MLP neurons of a small language model. Each row is named by its layer, matrix (up: input weights) and neuron, and shows model dimensions 64-159. Each number is 128 + 24 x the weight over its row's rms, rounded and kept within 0 to 255. Numbers have three digits each.
After each neuron's rows, "fires on" lists the tokens most often at its 100 highest values on Wikipedia text that the model never trained on.

L5.up260:154179137103104110088149157170099153133142126167142106129114119137135091113147106147120105134148151132120183122126129153108130129146114090124139122115108171089118104131091180107164121107130147132080129124116113157131117125140193140129164105131110075127104134149138164109100130139092142118
fires on: "S", "s", " as", "As", " |", " As"

L4.up47:171115137089119108126109119173146132102152145068122135131138122163114139110097097126126136091136117079180096139133150105124173101152149142143148116119116083109143116095159083120129150148098121119154118155125157134126136138159158129141146095132104166146138125157111149107120168091159156126
fires on: "–", "ography", " by", "ar", "4", "ec"

L4.up404:120145132152106115121080126127141117144136145120144123162145071125102145138140098093102134100099119133096101140123171139161114156146134092161113153063136123142122111155149114153135127134159151137144102104106153128132105085102142115132122126107135138147148151125097143091123082115130122138
fires on: ".", " ", "ic", "ical", "all"

L5.up763:154161134129146136161115135117110139173110134147110142106131131099138088159088071128129092111141121122107127149133110181134161132174173155151115114087173135152102128158111136125071121117118167123111122132138086129112129116098097121065141146120134130163142145111090112141149160115156170124
fires on: " t", " to", " W", "wh", ",", " w"

L4.up168:096142073078123157136123162128146147138125128088165127134154089072118125104177138137130152157084134130123141118183146112122184146158183146148121093095134101125142100156091154151128102135090138108147114104076091150132121107105107115094111138127107140107096147118166100140134122118136103122
fires on: " Votes", " votes", " is", "ity", " were"

L5.up672:154165088145113134085153136138153124138118119115074147163133159147165137142168075134145109075156137155109096095134117122126157129104129162115131079105137089135165141167163140115103127152118124117135121139089138123097100124122181141115121147122126126098133130185151100109142093121127155122
fires on: " over", " it", " to", " the", ","

L4.up176:150205107165135095137112131145148135118134161116157113127086127097093096125113138116112135166151110121170139103089107104125130160123154116129176115098126115141148147130117135113141157103187085093117175111152129115116142148110188120114129134156093103111159139138099174121096130121099132121
fires on: " |", "195", "1", "6", "5", "3"

L5.up246:105138125109089154159118114145171110152122143149131110122127116134131109088155120106160148157099135133130098151126136091146147173098116145141153060109126102141141093105160175119140111167194115120172129107157089108078168164111086109113157154174155102104136110118107142145096124137070117148
fires on: " |", "an", " /", "h", "i"

L5.up593:140133158117129111133109107109117134084143105131096108167142143143156151120148113142124123163133110145128124125156106106102115126135152112123145165150164128120132093143128156086133166092135109142139123131129134112130130161110151127117154152104103109113141114089139090138144130132139149106
fires on: "t", "T", " at", "it", " Port", "et"

L5.up546:143147129114124077151113117128087142160108124133087151140169127124138086108195072156178154151169114131128127101119115093157136157134129159121142111119170131095128069103087125165135102130162152110104114140084126129123132097101083144132121181128135087142081117100148136134150122109158135100
fires on: "it", " ident", " class", " there", "et"

L5.up49:120106101110099123093125132157118109092079127170104129102112111095120139130135142148136114104122101115104112152112139150133122131122114153145125145150120090140152128142171124152146110142109129098114156117135138127155130134159174196095173113185101176093126142185119129122133098099150122165
fires on: "1", "0", " her", ";", " She"

L4.up120:152114122136146093102090165169159098145102071100119142085135077109141105112126121081159143155146129139105117225143139107140111167123158090131169099118128120143141118150127128130162165138163147127060150105101111128114131143148115155109152130119153096108152119108139136148107150123124139155
fires on: "at", " top", "iddle", " high", " full", "al"

L4.up551:117125119127144092138106105115142114092107104105142137092145089163134158156131079140151104138112124160120143138115140112084145115155114113135108140155169108106131096157117152134111117151078114129125111129148131121121093121121118102099089133117195127119153126108104099152127104118118127172
fires on: ".", " c", " ", "0"

L5.up603:160123153136107115149142158171102108118160099137083155140110098091095189136147122133094110137111115172199131155111121125111130186068109095110095127124157124112140112125127113136111133151068137134129138114111086081109099143141158140138123141180147129134110129117118092116114116124121086176
fires on: " at", " At", " F", " an", " cap", "At"

L4.up152:131129117142131138114150165122118102130107114110137150145128178116156123111149142134128113160154130137148120141087117170072135118079131105122109140108118115156139133124137159155056135125129113147110128110113098115127097118112155132123133166122155152110148146167130156090152120126121102178
fires on: " |", " to"

L4.up393:087125122102084098134134132151142118096113113143133136136122164171143121162098083144158131114102147121090076141124108161142119141093152129103132147139156192143106174136109138111129084114107160135153130137097119101120169139128176131119133136148103098138082108114109065160129121115128168104
fires on: "b", "is", "ut", "ov", "ir"

L5.up728:147130134073147138123097111161114141104123110153125148102100137161092091085080120137119080126132122136155145139128123142105138141075143131150163117136126151147158149105154144088144144139138084149150174110121126120132124146089118088135138156129128083136078120132100136125197145093064102108
fires on: " |", "a", "u"

L5.up421:104149158113124118131099150134152156112129156098141115096126058132129114146137139120145133129142113149160125131104159134105130081165119110149121142108144126144145116103130112107136149108126139103151144125148138149114149122145123126164146112121120164126125127132066112113098121119109141108
fires on: ":", " in", " by"

L5.up90:124117147130131089127143126109074146089178111128130152126055090112164143131148136140148119142176110150164111101127101102152157117113150136109094110125097113088109130124128129123139142098116121121146179159121115137147164121150123129144127114102138080147118148123123075102161083143118123159
fires on: " (", " known", " spec", " some", " I", "ec"

L4.up662:095108114103114168094143148141126112110124136153163166101151143136109070127136141131135145105144161110125121122061138152133159115119122086093139108119159121154106178169114086108113127097120177096130160147138114069086141104147123127112088140138154171129116120115125109106105140137102118110
fires on: ":", "ip", " in", "ri", "on", "in"

L4.up33:118132148108123120087140135166138135171171119110134153113111077138153140111115104104124102150107148080117126162129098188119114083168123102096076134150144134106131102155195143148134156103168175157155142106124115126117120119167158087105135141152156118136123153137094169138104150119139137093
fires on: " of", ",", "R", "T", " and"

L5.up296:130151128144146141089114119133116159126101082108114099112133117136130131158147130106158107110133111054132115125146162099139117168080134137167101104127102184132160133156136157179116097095116075084122120095098189097163145143121141168111151150160121132118127132115114104137114103131134128138
fires on: "]", "or", "ern", "ient"

L5.up74:139143139088144113095158112124096147136125141086083164171143125126130141088143176104106127138150157110101149118125120133125134113123131097110122130150127162172102108133154130136110142117161110123113163117116124154068056165153162136134123115141094145129121087139118166149149114173131135126
fires on: ",", " the", " a", " of"

L4.up156:090152104111146186165116176151117134112122119102100141194127082116135116122115112105104113112096134108160156094165144146114152135144144144064118155133125128120147109144074136119125122132098097089140109172107127146123133126125142146139123134101094140148131103113102152156154135124143115130
fires on: ",", "d", "per", ";", "ack", "g"

L4.up197:129129126146142139167111132122141099170136088133149107143109087102100139102138143118111119134117129120084148168131139130140109143126084153116120128119117134120071128111170115131137089138150097108139111158160116106092134137178111144148199141112160145136096143163154139103115159156135128124
fires on: "th", "im", "in", "p", "ond"

L5.up11:113142112112172134146117165139147149118113099124148122153122136131111129150151122124130129156117141139122122101095109159129114139170106110135179087121140101127157155133170093107148138116165127130112170137123129135128149158114105163099159095142140153140124142165130110192106127104083149128
fires on: " |", "–", "-", " ", "an"

L4.up585:137120116128129094177141128133135169117138092151122130151121124120153161140138132119136100122144126166104137160142132152131122137155103128113130145115110116120133138142144163106112082084132128141153152152194110133145110166135159098199109112150127081122145145177106101090145107096146137179
fires on: " in", " and", " on", "p", "im", "oy"

L4.up621:112111152129131122103166139110138154110136123112151110171136102143121096094095148151104097124145119151122152106147146108137111147100147129140192121119173173135083113125129161126092117150105164145130130128114126108098094143112161150126164159140155089080120114113093117114087162096123119163
fires on: ",", "y", " /", " a", "her"

L5.up247:147162123104156117143151125171107102128127186121093109144136132104095135087157122141104155110083154194121169103125168109151191138109108127108120128133153129111126128131165140125116129111099113110110121112122156163127140144119108149159144143110099110123142122136115131158149126147133148141
fires on: "ri", "y", "-", "em", " Time"

L4.up541:086149093129110134137127120113131114111097129117146158122102155112120188114126138085108111112109121156144118085091128084134139107130134137113145117110113138112100158116158145099170146127136130122128133150090136101113142098145126126143100105074099142186114160119140145118132117135082160130
fires on: " e", ":", " ele", " sim", "ir", " ra"

L4.up593:148138180122102111104112081141201151091151085150151104112118132140092113113084127138106188133150131128106150138147137159085146150143115142154103143162091133144103117133110110126152127097070111106110111167150123085095109128133164123128117138129104126134139136148154164134138134149111117129
fires on: "o", "i", "l", "p"

L4.up355:115165121109143134115087131122139128175113108087129114149132087118131086154141141161124150120127112128123122137078102083132120144104117092123133101141106133139094139177121144073157155120138113144168153130136134088108131114115140145126142139143141100139112126173105099104126156111120135105
fires on: " most", " all", "ly", " poss", "g"

L4.up232:128140100142098104106114118150129138113171111121168169133109165135118139113117154128145158115118126140134128159116109108141109110095143096124119150082135127166169126088134162181087120080081129150156100099169063165079153133145126125128128146112116145136140156124126110111127115112168154144
fires on: "h", " high", " served", "her", " to", " run"

L4.up758:155106141146145123129115137114129135072140140097142144089105102088167205131147119098126128159131105115099089107140147137129152100142158139142142087159162120143082139173093158102128092146096118164128100118127147135131118110147125137122114144117160146158138159127156111135110125123133161130
fires on: "o", "ort", "ailed", "or", "enn"

L4.up718:127117147150129131165100142130157123120076133152108179156154133136098108131100125158131145093099159128175120136110130123123149140098140126111167147125104179102160117125131142150101125134084081108118141112121097150104107127137121072122155156099114153128127121149148160111123120092123133129
fires on: " |", " is", "ec", "In", "istics", "isc"

L4.up111:129124177141124136143145088164131116101120124069113146128109123118100140124133118171146156123100092103118121141102124169148069141127112151131122157128089137126129103159068095137112135125118136070124130145123121116106112117160137121124098156102127108112134132112133139160149117158132136177
fires on: "re", "ov", " spe", " typ", " bas"

L5.up587:176088160121126124070105142116125118152181145146127118115146127112105127103069160147112129105118140157148132104148081141095143115099084120129113079158121119134142143135125144130132150092139097134140112070136170130134111123162115151117119112134144130090134089118134131149155085123149107100
fires on: "L", " of", " National", " Le", "H"

L4.up550:115148129089148123101159134165148139091109132102075113154110117128134128132129077118123116114130113124171100156163104144121155132123130097132149087128078161165134132136149144111159123152131143144135148147143169131082118101139087132121115133083121133151123131103096127129118114134110118123
fires on: " three", " two", " ten", " co", " of", " family"

L4.up530:110130150119180123123140150125142124102114167135165110142117142126153089098146078136120115138127126095124066080133125107126121155128115096132126136156094099119141128118128152126139076133145106075134147176142175152108108101130125144167166150128126146096140152119107154122087129157135100136
fires on: ")\n", "\n", " which", " as", "per"

L4.up200:072160124088122120122183135088164163144073152145114112123162104097133106094082190152175106090157146123143132134116131136134153128130136168080127140114142153143134110139150135129118113150138140163127125132125131110126091103132127092080140123148198127138157088099115127151097167126097105112
fires on: " career", "t", " long", "int", " years", "x"

L4.up446:149125156115110099081133104130171148115140115150146166143106128122103166132131146089125138107142139098105127182107164135099115089131177146094077119131146143105102140094112151135145095105123098174174142125128110154128112133129126177128114128138144127139115150167155099134120086144171123174
fires on: " ", ",", " a", "ose", "ates", ".,"

L4.up414:105133135107125156140118093113092127175089113130103116137139142158133106125109175121134136154131123191125139116136143159143102099162097119106173124154086129163147132112106119102089123149144112095131139119097115112149148179172159076118168156104133118159148080114126070166091166166106098103
fires on: " %", " |", "el", "ad", "af", " exp"

L5.up14:161107121133121141105111121117160147100129156134101130109132133134143130144152144097124139099097138154117136117101129143097120125090113182165087117200079137094096094130115134159155112141109106130140121092105132133120125126151163098136125104177103147143154140165122139106155077121117146131
fires on: "or", "ra", "lo", " of", "o", "os"

L4.up602:111134129150136095117124179092124128122162175145140142099122132109135146119119112142171104144128116129140067137141142097126117141171117102139160156146115108132124105097153128121128112096146172107130128119109134119127125118201133152093135137102108115171167123066114153102170138175141151104
fires on: " h", " which", "-", " dr"

L5.up211:129096152116138131138122133110126168127160092115104163122177107090167151124108142148115124109160124128195127115127173074110141155163141132130143154164114154159104116134146130131114063115148135125110176179137162105130111113113132088118159108128114136135157078145140130173159144151146155147
fires on: ",", " E", "\n", " U", " W"